MLP neurons of a small language model. Each row is named by its layer, matrix (down: output weights) and neuron, and shows model dimensions 48-143. Each number is 128 + 24 x the weight over its row's rms, rounded and kept within 0 to 255. Numbers have three digits each.
A block is one neuron, or neurons of one layer that tend to fire together. Before each block is what it responds to, as a language model described it from the Wikipedia text at the highest values.

Table row and cell pipes or labels, and copulas like is, are, were, not, in census, demographic and stat-heavy text.
L16.down668:137121105088116190135134140180108142104121126098088146135119123098153135089164132151123116158116129145118141105102121099146160121141103127149104084133087102126134137134131081125175124167135126150102115153133155108107130116158105124138130180137111088120135122119140092096135097089079093132

Prepositions right after a verb or participle, mostly by marking the agent, plus at/of/from/with, as in certified gold by, killed by gunmen, principal officer at.
L7.down266:149145113117137131126087109108120136105129168146158093130084125140131137127123163124153115128180150117149134179140134099158103110124104157139146112109153117130118117120072153138184112112148169116104114105108131072123152138110133119126108142168201127112153055125158130126125111117117129134
L7.down564:101155143164110127101107115163106148133107126127084143076128150129053173131110129144140120127117142131163074106115160152129143108127121137093120150130114131088124140132121145149139131184126159136123134131133112144141096154160133151096097136103107135131152126131104114139114132128084113163
L7.down702:123132108154143111147125120123123145135115155121123058110132116134094102156164121112124165165151170146145104106157107144141106126154157106115123141148125142154110122135088112117163112091072137118119106138117143108124158113145085141140112128102094095101151154122096138136114127091123191102
L7.down754:141148137128178107119117130109132147145121105169158094092148120152148125082135176084107144140162163149139084150132109158109113136135179131104086113146144092171138122133097158136135144125083114148100155145086124124128139147154136106132141166109111070143126128092133102124096101132095139178

Word-piece fragments inside technical or infobox strings: domains and URLs (.gr, h in http), units (kg, km), SMILES, coordinate digits, split words.
L16.down276:107141141130153173131109121143108155178122156158135116139125134142113091180112123109134115158138102081128098086153114135105143115095128146092120170118177131118140144123137151162142128118105116117104132090148184158140106124120126092128134134126155143132126073095110118105177152097173086126

The first "=" of the closing "==" or "===" after a Wikipedia section title, as in "== History ==", "== Death and legacy ==", "===Current members===".
L10.down86:123126136090139127100127127179125114139163122143182100149110094136131108120098126150130133141181121142138134140149093112090145128197082180121136118141140127124138119096173127124132115098194140141139096139136169107109120113163124127164115085148106113100122128164081143125143112163132128112
L10.down125:136179129124120140121133129098124118118119154154111146136134199119146127109109140140138125126106160155162150133132125089161121108112136136102145124136113162121083122126113101114096092105136152109171145132154113092103147131093103075118095113102112093153118150147121149105093106130148135084
L10.down216:116124200143079181102154118095143122158098135090110106168150161139092117146107144143114108106136122091133109119111165151159134156101159115097162147102127143132149113154133179143142130155100135121131102132149107120113148143097126131114104112134122160131106138063096099148118121138154090112
L10.down290:110117125189077149126146147129104134135089122118156087154138136110173131151179125136094111142101151150109120130148144168112139168118116160145132109121126131128143102151177163133112112119134134115140146089139152133092111147109124083139112113130115119111131162125118140115111140122187079112
L10.down326:119099159131159131136133152097124141125125119145070118136169144131140103111122096102122131120111164137109101121137133138111143149153122111124091152130166098141104173129158112114155106146092128161118153106085143113140095132136138119139109096135113116096127134159173097108106113142134157164
L10.down349:129139163143075164132107152164119113123134126146073115155162099115176089103158114095130140145138116139085134134154129119116144159121082146099120147092136139088132105152156129120144090167127146149154103124108141159140126140134130111078108126162120120116133112115170100100116128103149154171
L10.down430:098142148089106144125140116096148125150120116079111117142063111142095161141129162173143122083131125137137125128059131103123111120093099136137139154103120110129116119144109112143129106128102132129121137153127091140151118139138127112189127121131153105140159125094163115110138146124130164138
L10.down462:135140179135107105132123139104127116126095125117146114120128149100100114150155100178147153107107126086134079101177155125136130092120153108194148170151085145142145130113085110095177156152145120124161099154124146123115105144176103094120166115136104126084167137105112140131114149096154126124
L10.down482:105117080185104135145108120157160180114164128158111153096110115121118088151084129094161115078134128120162148113130128158080140111149110138102173119116173094125139119130168155172147098131111138128100116140141143104153131118137094098127113127114099123115109081152135104104134151124151149092
L10.down548:185132130107178126140127149124083090128107111148107122107161107081140130134101140100112120186144104124113147147111112150116143151133132102134127149111141124096093148126137077110126105139100147118111131139120136120183112173143141096140141116167124138132146149129142131131090130155155153130
L10.down553:098164090068142152122137107128126132184134142113150121125130114130126150121122119180110130149148144119158158136085158129148131138092120117092156091119101114157150126103116133118112132130109142133114110130100140153116126143141108089118106169142124111161125134115140124170144084114153127139
L10.down604:113143114120123131114128147100163130155108127115060118111132127108137090113071123137164175114132138126102127124109154128142113093122128129143127098135109119174069150147117098137115128144103172158125102121107133159127167118144125119109105161126126108117129114151148129145099110106142152181
L10.down627:108097166147120141139150151145103193158151109118146130118079090105136146144132126125161104110169098144149116128165129154128135127149113121113156115110113127126142109151127109147109145137103129115087067120131129151099140048210117115126139121160101139128150144147134105121145151122104164120
L10.down660:163131166151100113143130147138145095148137125177122117131176112116106137119103169112117105102158123105130151173129139117116106134129123188114134126112153132118126119119145127125146124158086170108087138149102104109147094178124147110112123136147124087096098106143151108148108132115158152117
L10.down710:095148137102142157170097130124156107150117132159149136125118076131107155122129170140134150160167103174112168156127109107111148106122094123126118120124147146111099127159117151121120112131082151110163140112139102148136124128131131133160094149130130112124131116172156102143148124118153105141
L10.down737:135095136150175123128121133105136101080117124084115116170130163136150127145110109117095129146118145124086135125113150107132153157113127149125107128139131115111110133144103114115114105135131121130069132156126144129147100146109087129139117133124130136116161132173131104165108132124156138147

Closing = signs of wiki section headings (== Location ==), and mid-word fragments of split personal names or words, e.g. Li Shan|gfu, Xi Jin|ping, ri|din|g.
L16.down601:102142114145146121168143117154181137146098171126124097105136109108132131114121150112102115156134090128101105065138144158145137093171106137091092075128128112126046148149115146084145128115129142156151127129107105117125102115126137144162138148125149110076121143130128184104129132152151121088

Line-initial dash bullets and pipe cells in infobox fields, results tables and lists, e.g. "- County:", "| Liberal Democrats", "2017–:".
L10.down50:132134125130112141122087152091122095126135104112151108140133112131133147182114105123122126096121111106115160160135088157143137166119136102144117118166132128113069137117101131137099152143177172097120103103093153144126145134132111093166128136125135118123166092103089145150131129114111120138
L10.down126:142150138108133161153143136117108094125134156123134123143173101082121140117143149131088112145118124136121149112118149141130105161098086117104134147107083137110140127111108127155131132128066137077114172090144073100124147087160161147127103138116100140157147106162123118133127169102114150115
L10.down165:106142148101174108178137128125143118124118162143082141163145132072122121155159119101185148108115146133165124111087143071146148109146138138145136124141123123158092137134146129124087132125104182135144099122123097152119139120119154172111114145108085118108109149140166121104136160147126108146
L10.down198:181151112131127143120149134116129125170127099125115150138147118104121147113130098102126165110150154135091153142081132131115130135132153153121087141142099130126140141128107123101128135157134117155156135117114110182147107161115162107123110116117116107129182129136128100165110104122136160127
L10.down214:124146082135146142139101110137122133147124120171036111105113122117143109118095148157149126081145149115103168108101148109164114118159149131096107117127116158147111144116113123131096153112116102130159124150110178108104080108156128117143100156133109137119163115098174147101116140155110073139
L10.down229:159180142091181144146138163146123143137162156157078097141140110089188123133122098095157042102121122135129138104150164131101162116134120162092149104137137106088109108162134106140142078121128134149130122143091162132158114102118130128135105158144145101134156101101163166133089088108127114143
L10.down272:121125125103134125193136143115169138173160121110119127134136160082155158144098152118151104163142090106127146118143118146139161132136158111124175131133136125168153118109131133125128132099089117112133097125139116114152133132148162093155142102112172134112062109147171080176111115138120098102
L10.down353:061129131092148140113157133142097100125136137103082104185157113076107127114129167114117133161117124139108167072145121146152107113150125142112071105164150165128102125133124102128142126115128159141131124115122165140106147125129118137150067157120145119101170087170161136125106124142127110137
L10.down392:121100090138123131205132159084104127121138165106143152136141108123117143131175132139120162143152146113136127138137159116121125128143144103160140115120144087104135137104087101145118149127123155116125105082122145120135106157115168057169158133129146084068127105153110116112146101124133122131
L10.down403:102111111141091140116150047117103148128080087116141160109138123110130105131143136141139143143146110128136162143131103161135120122133096164129150107124105164117158123142117170140130145124110097153150107110152188145154151120135106119147142110118125146166112166101118110103144117100123131135
L10.down461:139132116166142094077087115117141127104111183103124070134131103123119167145132143116134118117148133150147117136142140121139124100131150131136157120149129165137179087101151107111111160080103079155175103112146184136174131138142134094131151165126141159107076111067131135104089153121148121141
L10.down478:131115142135116124096135157143117130128092130088107116127165142133126133099150171147120132105121079104163119146129108149120100091086136116127189149130135197158144115180124133155129117089151081095138149108122080170129163180130102105065105110131162139115150105146150119178137108118115115084
L10.down514:097118097126154125130110156107121144131139130086118160122144128150139139109112165119116104189128142121161166161158083102160102138098164092127119110132133114157142160114094108131100113159152108105122111107144178135137137109121110130090167100092181122143134163120110108159145137115106085112
L10.down659:117096106104089124128134124134101161134175119102107155093154088106130117089128094135125171111156141102171112139120117138119117117130110102143154095128092143149132129146102121130129157106118168107106131152158153156123144159146109111162147085142117129136114140160126093152132115145097146102
L10.down709:129171120132148148104102112154106118157111103159126105119142105140138129115160162126129121132127086143114164147152119116087106147153135155127127108112125167158081162091142079128085115103175121170091090148145128103199108187116091108138122157137093160117134116133099128159136154140123130107
L10.down729:154149155095129162115177140171111184132113125111085148170132115155160132126103129134139124132081184143105129120147111132098140117135088132136159100107156123093142136167146117136117157109110124129110168169099180145114102111081117157130106131118140143109158134142140149130101146170126119115

The first "=" of the closing equals-sign run that ends a wiki-style section heading, right after its title, as in ==History==, ===Television===, or = Pelto railway station =.
L7.down339:153134166107127152098114125165112155098122124101090118126085131104150148129112121101132125128148100158116164136120151140102151147111110152137120127108153166164124112124136132104124136144118118115157094172144094115134126149150106063113113121125158136113090124136163110117135147165218141142
L7.down370:180162161174148134149131143123149126152134116163082093132141085114134150101151117124095142158087112147132110132121101147097144129166132129142099135159159116072116165123152086134119109092152164111138100137118102106172083158133124098101121151114109149092093120144146093107119141151175133136
L7.down480:121166163122113134105125119157068131138106146157118149140100136062154175144144115118075136091127097119171109114162166139110128149159163114131133137115146161164114153107149096144134111094136122104146138127105157116127137125130124081135104132081151132114101108062125139139128066146138158100
L7.down734:151116166146147142168126128143142144094115111104055111148129156125118113103158114124118121169139095141096131131142115102115164150115123118135120145146138107098119155099124091111144127133111129122127140165118156135130125158133085087124119108113123131121125123141148092146104138137159141161

The first token of a new block, mostly the opening pipe of a table header row after a section heading (| Date, | Year), also heading words (Early, Over).
L10.down15:145133138132158112158120111130145103117138149120172127140131152136108151140122089156121174077187089091128104139108150122122155119125141129153148174150145130100172080146135080113125093112137163110120133105152117142103152068108126102119125169137148110112122130138182134108112148131131137127
L10.down67:099118082164134080107140145118136148157152117132132148147165156120153109134077122115156073092133177148143130095136119152143112074105136124126106141077142145137126162141145125139115142170141136081114122143150158128110106117149133119159151149131112110127129122137129201131128134140148117130
L10.down71:130149158119139110134128167173129146144131133142147158124127094091113125092111089142130115117127098112146100126150089149105105113142142107093149076106100182154133136160144120117109130114142101156126125145130158124127131163110127139107111123152169159146088122177124150104117141127102108126
L10.down168:095107106171082129150152099089119105143147161100176118120110172162111136156134098130127143145116096086123158157136113144120130091145115136131153158126093153177090102094154071126134151131149128143109114108168127131174115086111104107115170149103129138116139150113126081096130150121131134157
L10.down191:141136116114152119123148116142122137169141139140117118108116099148112114104100120155123112105141115115142161157131105164118138084118135100159159118104170167133154153162128125122100155141114075103086160159157126148120103132147109146109162113122115097128110112133170140182151127099144092120
L10.down260:073116110141118131130126121137123088161160159107142098130141160147164120144101120117127166151153123089131135155180123163152149148098112096143151095123160167167147140122111148131083136132126110103129105114086118133151147137122133078143156152081151147116088127108141140171169123124139089120
L10.down297:139114105142145123127154122153107107117127169091119099111133067134106140146122097100117138151118121129137116162119139123142127105068141150180147132183119143098107129157128110117127116114136171152148148182188095144110146127145138133127148154125143097100129173130155107138147136108154116127
L10.down321:131099151104110115120139159110123176136122188114062182113094109111159108155137108087138137111120125146092115147112129141161141110160092120094077159112126132108093088092115096131142090101111131129150151084112108144109122118145163127150143164104134082119061137095136154143129109091131119169
L10.down362:149074113139132097112148134177103156090157122168140138136079150143144101143140125156145155128142126157141110104128155170118129107113111150138152150127156112119096096108136142123134166139130127108121168105158180092145124134137139094108110072142107149114127084154112085126127122079149110145
L10.down480:149119177133104115159104130116118117101151147100150112140162123109151162120094148110138136086120099105109126148147106098155117142126110174087171119147133137162064106153104097157145084121141142129098129103119129107154124120131154123159156138104136128086135122153142127124158128143107141097
L10.down557:151098117124137110126107108104138069105113137148124147138144103141123132165119122077108131134126157086172120147091131137096127085143116153116079162140135117118157126098117142150112134155129123121088141123121145112060126117127132163163161110116101111121128148101122127165124151124147152125
L10.down559:149138147097118141143153158149105126119107133135113106151179117095162139093094143107169139121145085135161150165070111149139103085079116155117123163116108139144093152147172113157080088181128134166144103130122126139109123153133110132099154120124101136131144116161133116171109130151150138118
L10.down560:114147123170111113179138131110162141122128136094131140131171160142139124126126103107090144131102117107131143140053129178166101142136149135100159137125125142132130113104124097085116154141145173076116096150163089178131114134100116107122136115164141143121072146125069123128074130158156156123
L10.down655:153125107176117136087121152149130112187145141116110179088116065141111087132180120107147098158074137105120145118119149136138109102135114138129139164127099104126138167132096091138095125123108119160150133117132114124099151096119153141098105159108116114115116158133121125160120116075158083099
L10.down681:146155141122143119129114088160116095090096142127108128137147140128119087147121132114104148125071125142134131130127071151116095117107141139158147088104130168177094078097152133144137148135130143121083144144146118115151121159149137138135138126150143138137133111199134120141131085129142124151
L10.down766:130141083145133120113119135137108163132134169127107130080102160136093146178139144105120130116184125161139136134149099128119138106119115064137125132081129156113124122114129129126146078150159068136159127172160146120179099125104130092145152111133120144105144145144125112124113120141115140158

Markup characters opening a new line in Wikipedia lists and tables: the list-item dash, table pipe, and heading equals sign.
L7.down61:104115080122136113124101110123139095125110153116141143117138121134097132099119108113138143152114137117123110135142111090135098164147129157151146107160111136121137092141129109088116163114108112118100163128125201136114139113103097109159171124108156143093145149161147134159143102104099128136
L7.down103:120132171116100143122141170113126175129148192152109172154131108114112140110100083101172118145151139124119147124133076135149111100150172084122119108127138145140092113111115147104121112103098126116171136149135160148143123139127129131134115138124144146104090104142119132130095122124101111174
L7.down231:093122100118138117132122154130133138101149113092125155139157079103143146147127129109123144108108134109120101130111108133116112119144113103122128105122078126135115089099140095125105153156120111138137146150140169102141141138093107104145159154092153138123085137156138145141119147084108103111
L7.down562:129126076117136095129100138120164118141122136110163130132143092128094137128110135133142120143132140116135120125107111081125130167109140151161157102178122119134141094144136099097101168146097113184118143145148173119136130082107103089159141144124162118088126140186140125135121106083117114139

Present and past participle forms, often the -ing piece of a split word, heading clauses after commas, after, while or by: suffering, deciding, finishing, turned.
L16.down738:125137133100161133144121128152090122106142145100161144177139099147058132138137124132151092135108154109172164106106130147150124149141139134109125089116145149177108122103129092086160148153099132139103089147136199108113153134095116125106110135103117113083144135133139116132138166136091136122

Prepositions, mostly "at", right after a verb or noun that introduces a place, school, rank or time, e.g. studied at, located at, peaked at, member of.
L10.down69:151101155126160114133118075129126146148148136101134117118151091158090102125109106139135137117181161118128120173116148132140104101152103113100124174184108102114122125137095152176116113071100153143151164146091141126086138140163157145138129126087128150138157126132140107134096140126105135150
L10.down77:163089111133156116124137107123099123122130165142141128117114105111093111102123138145121160198144113143148118166120153074105156115125111144137133141151154098140141135083129119134108124121113138107098119113149106147136120141116113117172148189101104160108116113141134101081078138137131119116
L10.down85:103109119136145149147121122098116169132165151112134123173166093147076138099108183101122147128159113112146154148131162101106098176160153129137148099158124091079122127116129160172130147110118112119131139172147116089120125116122121127118127143110117114075149141152128150059131121125134136147
L10.down112:081102074128156152114126101164115159128114152127142119135153148163141101085163146126112168150128157140099148128128100133153156071135162109121113120130123146119156089114143126125122127143134128150107103138112118131085109091133146130121159108099128180093085161115157146145095108114117126134
L10.down148:134109126175099134155140119140116111098137119060095124146157106171116105079112110136131121132102158119104127155149135150144123117147116134151143116103132144125129118138116176108117153110115099101079145083165127086112114126152106126114135123130133164108103104135138135134109154149115123102
L10.down236:122083118148110158136111147123096105135123155127145131137131104149103126160149176122112144145149122106116180160075133117122125162072105092163118137148135128116126108155134159119118132117146122149084160130126130114095136111090141149094136129142130122070127130165116140131123111119158131120
L10.down252:141155131128132127118123098132131097129087075134089128092124082182142134108116115110133115118180164149114106138110165134143109142133147141137115166126125112147136145131100130105122139077133136137140112111158168135132138100135159107164095142143150087170110103118154109116116139153101140104
L10.down256:101153116144122150138126115123146144184130108132172147100105104119098117132115134141157121119119099119127147108145158103159142111149157117102137132113073127116104122161109105124101069130163104117138124132115155064151153160172185164114108188097120146097151152135119081083138152136104165089
L10.down315:114150153162141127129098143158109104112154099109134113157129152099126113085097159122108149122127164163106080149108154152135097104145133097140092102153132186114119110151111096100098137107088113140149113114129116139163136120095155118147147148141121114138169172165115136118129116123092143171
L10.down324:117107123101134154102163084120153102112110113066157153128140123122158131137131150135124134172111124115157146163099137097124106105158140168156181136111088148090120137121131118103137139120144157136124186176136172126136128133137094152123171115152124103163122114121108098159124100100114117144
L10.down336:135124140185137171118128155161143108190156104155143117143167156116126191126135133115134175097133130103121108079122101142100134175163148095141104136153143119113160116101116140157079156123121117122177140172114091141122116160140142154092110124101091152159150132129147114124135120171134104115
L10.down411:170125084090112116121167125152117142141105092129144118087127104133154159128142122182118104119154159142158172118101101151120115123120123113134105159141123134128148106134109171128128097145155139173158135142135163128109124107164137153128163132105133134130131120145117088131148142106089095148
L10.down587:110175110126156110139114094169105082118091109105109156118115121122129100107154148116164123126152123129146141121100131133125131108156171148166089157144126143108120145134125117113131120136159121133156106139110178116151124094135139130084132142124143131149069118109140096119117081124104143113
L10.down602:101097132086128117144147130143133099142114156119130179166132088113128137127117199108064141140135110127089121191065128134151102138128127104201114121135110105134107108114125154109110099113137123154104128126085135143150145112121123169132142132171142169149122175094141125115135163070104142153
L10.down663:092122123126146141124139120126111136145127138138148150136140159116147122135149104135155160137119079142127116075136107139151087106133131151125111126129125139086138156135154137147048105148151111078114129101089117116163135157121119166102109121138115131176136128162110108124127127125100131145
L10.down747:113157140143101150081109116148120124132033136133111123145163144088118108119103117103163108106147098104116175162106110113113117134112135144155096097103142123139142153133111102121110097132172140152167088127117108105136179148103128124130168102133141129113164137112134139160138123122107135122

Final pieces of passive participles and nouns awaiting a by, for, to or with phrase (directed, used, affiliated, nominations), plus table headers like Peak chart positions.
L16.down675:107140138087096098141140152110129106104110122116144110119166141122177099105148140119160169132105111141150173124120186139135129144117103104136100152161115121103123128162167139122098121123097154178125124108082115142098121139160149165122136107129167136141118120127063075119112133145116055110

The preposition "of" right after a noun it links to what follows, especially abstract nouns like length of, use of, existence of, and names like University of.
L7.down6:114131112135130190081114149126116096102131142137085115110135102145132124131145154138164145159135110109101114102157127155128101150089130108122093125134118132111144159106128159123072087144158118074120114130109193129127114139111140153136134114097143142145151125191144116149110103108111117105
L7.down142:111157108116120105203112150096152107167117145122118060109125118164104105095147109089138140123098138110155104121131151115106173126110157120098086165114111107115107163118132148145147113107168098124139124146098152103148137140116136127122135130133068088107127114118103137110143093132157130148
L7.down346:108152149114144136171113114084104104148099145129125158113156132152140112109108092123127128140134117127152162147128135130068131139158107149149148107169155129132102112167125112168129149121137137121113133127156117138162143102152117116126137117112123106142126139137160128128138109118123139135
L7.down522:132157080154126122133158123111106122164137159128133127116146091156125103116153114102109157118115168113108090115139105141072133154141131122110095143162132113103166139126107170144159112138133103158097162179139116178184089089090136144132133110152139115107139103106133103107127123131169164142

Unit symbols and words right after a number, mostly in infoboxes and tables, such as ° in decimal coordinates, sq mi, m, km, overall.
L10.down12:151145166111192117116131148107145151144117095119142087150078100141121113136133146145102131156129111111138142122116160165108164143114093110126135136120119148160155162085101127109116115168160116111139129102146122110124106100144160126140104126131117108187136134107117128114122115130121170116
L10.down47:141135077108105111136094122119138119167136164098130103137154124092109110121169153148120151066149148147141150126124109156098121080118172154163124122129135095113153126137121088094148142127105131140158092101137165097144127141133119093132134153150128135161078102106074101141157170121134106104
L10.down223:111123185114124113157148111064103131171129106105151136137114117138142102147101120173110150127119120132118106139145093156149146152147122149122159119177098118143130183150121100145167160133151150153138132108122160135166161146120126121158149134147110104106143127139143092151125089094117112136
L10.down274:107153144134119164090104130189182121099115140144061195118092134124113144145124141155143119128099122145104161137135119108131140160156073137156108125160139129140155183135129133145110120135062125156139104175172124136110117133142125147130105127147128157150113157103151125124165127145107155099
L10.down327:115134161142152166097134135122129133138173143116095176156125122126115110152127104115122166155110144127132145134113115133144095125102121117119123148112071143092190154098177106102127122151088120154082123121125136136130148119146111172094118088133140113151119181144126120112144151147119102111
L10.down335:121117158089146104167075116121159115155098151143123141135134071132130079109171134151134146177127106120149105118116147128117118077128149125138146124131144086087128119176100142136122090167137117154148121143113132092115132121149086141081129154134103108139141106129123140083128142147166136160
L10.down367:133146161161110113120147150096102152099125134144151133157144171111141189131137122116154118116173095092148161151152151160105110116088147147088143117134145123151122128097131138146077149132115151155125134086139091180140165117152148122150157101087135134090110114140142131181106132154155090177
L10.down375:117110158165137172125201090118144147119114142114143162141125139136099131140073132117121166123128138110158130112136142145116101139102177165132108101143123131101135171123077179121106139143117110116131096161146139116123111137078137138145099097131114125118147089147128095124117127117150129140
L10.down379:155101188139130140101166147138112146102118157104150076108112080126137148123142118150083146087095142122132099121135122132143110105093113133160152139109138161133150145130114158133153137143189129077156112080151154147107142153120119153113143125139122150097137152110106131146127138097139082118
L10.down463:134153091151108152095099147176135141143116138132133135116118103168085139151070138127120147086113113117143107155139078153113131120124150167110098147104127078118175173136180137114127157148145107147091123104146163120134105108124111126126121126128142157076177135136149080125164165100136107130
L10.down496:121128079151160109120152124059149149116101089097113146115125174142134169096156121213120131134129125128112123148137083144078119120137113145187145127114125137128103091138149085135178157098143100134099180109147144099144130106126146088135144145123130112105120125130099110151137100154101132074
L10.down549:116119152147132122180144115144077140138149143144067145140127116126090097117115107120169125066106143113108114124126101146120088131129114110150110167116078137168132132192159153165122161150153135146106139146134155152141086111142126115161120118134125095129089142144127130130115123115101122105
L10.down585:116133158095144115139167123134146124131135147170119141118116158081122121122134138159121104114109119128123096083137179173140152097119148130132105151119115084107100161161124057137092127119099120137151149089139103148151129147116133120119109150126128131141131171131172123141146110139133150125
L10.down651:177129100134126127117088106111089119145121122173104113128149117125129167124136125150150113109104105116148111133164155100161136114115084131110121159180184128105163160144160135156084120112135160156105143129117089132149144111132121095099089169105142126112134109113142088121115098144103100175
L10.down669:097143109119103119119148149138152080123110120163126129151150146090116119153143150132070143089157128163155111157124126126118159109116160101138121141132123143130126089146154156105098130147167151152127109142101114122124132090107115111127108183147131142098065106171119142142145073120166155167
L10.down698:138099137125145130155138144170118142161127168131159126148142122123108142122103105122170128099127167108100126124132132155146120134095129109135130081147172106123148138149095131156138141138142148113117136114105145073150113111124121092135122129173123124127120188150173072146126109152181108146

The degree sign in decimal coordinates after the slash (41.43°N), plus first pieces of split Latinate words like ext(inct), exp(editions), exc(luded).
L7.down118:090167125139156097120142140127103140128071146130137118131155115166132171117108147093120113148118128107091123130160139134144132134137105136143084132139096126113093168150139145125140147141092120116086108168169160121088139109107146149145206170112140152135114131091129100131120140156081134169
L7.down224:135138131155127110143150162127154086155148129107144147137130141137117112151110158147136145135118178130118121113134113116101155169116136095137125107071149104153153103171115128130119144106140148075147103096141136154122116112141123148104129125125120131129091098100167124134134147132109170111
L7.down309:106135095144116153097131155136121139149123133137115129133130105139110169133113120132114171169116147099147110101137150127118162168101153146131135098126096124137126165087125137156168141046129152119118129168137161140113128157122103081176142148090136122136147133144166117153144143131134141123
L7.down468:131098117131147131138155140165162131106099120106102132171111147101153143104119114109091171112114176147162125117139137130106148131118153124174118146104112132171140134128110073135170139136103126123105133124164132124135132115105106086153091127086092133089127141141140112105115133129108134145

Ordinal and position words like first, last, second, former right after the/their/its, opening a noun phrase; also "of"/"to" after a head noun.
L10.down101:066162145095125135112181133159150154157123079132174142153153129098121111118159133128179115120117137106140155090160126102149148128151111163127096106156193130119114146110098130122142142116151101104105103097143203161100139130099161127124130082130108147127102112107120119114125082121096137076
L10.down135:080130135123105115097114116130127111129100136104113114111142152111093094124126141109149076146109143150121169126087134106168147122160169128138117135130166140112094090067167131131116104144123156062088103164071129137156162118135105118141117126166159137121151133121164087116141138137082135105
L10.down178:142166118132136117108161126100153158149130104103174163100107129104128117141105167119079120128125143122103085099109140112131139161160174148170106121131123110120138105135160092111132137112123088126126132146093153116134127102116162133141137144135124142147103090140077138087138106155118176107
L10.down187:149118140128102172115128121136125136095115156160134109114140129107105096090147128096116159124158094140138086154126112148112168126092210128143135095120125164132134090108138119143129109129109118144159106165120128122140130053138111093077086159122150123083115105138134165110138085143114111120
L10.down194:093176116093178123125126133120151124098103110152085099159115122146158147125124126112093145117077127118151168136098122181101123113106166140157113186133132099135126113136179120067082113162136142173129120114128146104146128131137146131117139122127116143120106116157160133163166110106136118159
L10.down266:109131076167157136150070132128082096119124138093101120093110161142150125160163160104094102109135144125180131142093109120153142138110148140136141193165157140138154128106117092100160129126134102106099126112100135136147130103133117142141141132111139136118137104123093175126122142102131141111
L10.down377:126123079155166131102130106108150100132108138112129098145119161111130123116123152109125159131121134155075135159082120092113150133137152106127090101102168128115116114120163146091103101121157136087137097076098179096115123157131140104124136124118154129154116107152127127166118107160113112113
L10.down425:116128127127153143174122101128129163190068153137119111081100119130147120154184113117124101117111123146138137131140114133146117124139114105165112123150144129103137134139112100123120105162105126147144172082109108113090156112091119118155111129100132119108135138137110111129130121083125121148
L10.down447:093124126102072124150110124119154144171135118120123078074111137135113112104153128117139148149170119138098166161105117151116140117129133169101168144081151163124132140130116154086107115131135154172141133113118143136099158132116145163152116151131119168132114115116117065083138152118147106126
L10.down516:087116129099139154123140170146113142124151119149105108127102127168114147083108097093094148160110158140138158095141132137106138170140119154150090123142103142116096127114087138132154134119132082086132134124136182117112135115127110139106108090119096119159122151140179113129130107110162145120
L10.down530:096130119149138156115123131151134091111140184137124138137173122080128126111145132147110117139124141160175155126121134115156132125136102136125141108109117151128151105112137108105129110162183173201142097109079160098131140147154140132135155163150127111176132127131150075093120154131114112136
L10.down535:138151124139140157153113138100113131154117113119148114125094066100109118123110171131123150090101159100104130128092085127148110167148141138116112128131108135118107092147158097135135106130124101129117107109104158116130105105096132146115158122138123117129134105107131123112133126137127160136
L10.down621:147107177104169139110111129125161104134124123149116082139171123132137097105155167107094138163135094117118123118118121145126165123096136142115159130152136145105157132148154162119155134144114179115113116117119100129126132107107115091176129102117131162089137093151111122125136106118105100118
L10.down687:141138093116133146131119116150098144146087159138128088141141085148090129125097099158137080152176111135182154121103145111124129106165079120108124114155102114098113133132134149159106110156108130142141152110141094109154145121119134164169107140105129144178136122121113157101137112141125146119
L10.down701:150132092069143139131170160107130118098149109072115141132151122115155116097097151119124176160148151136115128128111150117143116126093158147158135167100113155111130085136110127113126161143144129138124110125120102167104123107145135120154174103133157181151121108113151116154118114129166135131
L10.down767:112166120129120153113176176152131148111154082170139128135104155134132131103099116150102093144143151146117146117151116137099132131125166138127132163100102146094136119132149113096085180116134094125120114080147129149140138127110112113085102085126098150136120163140168152129136139150126158145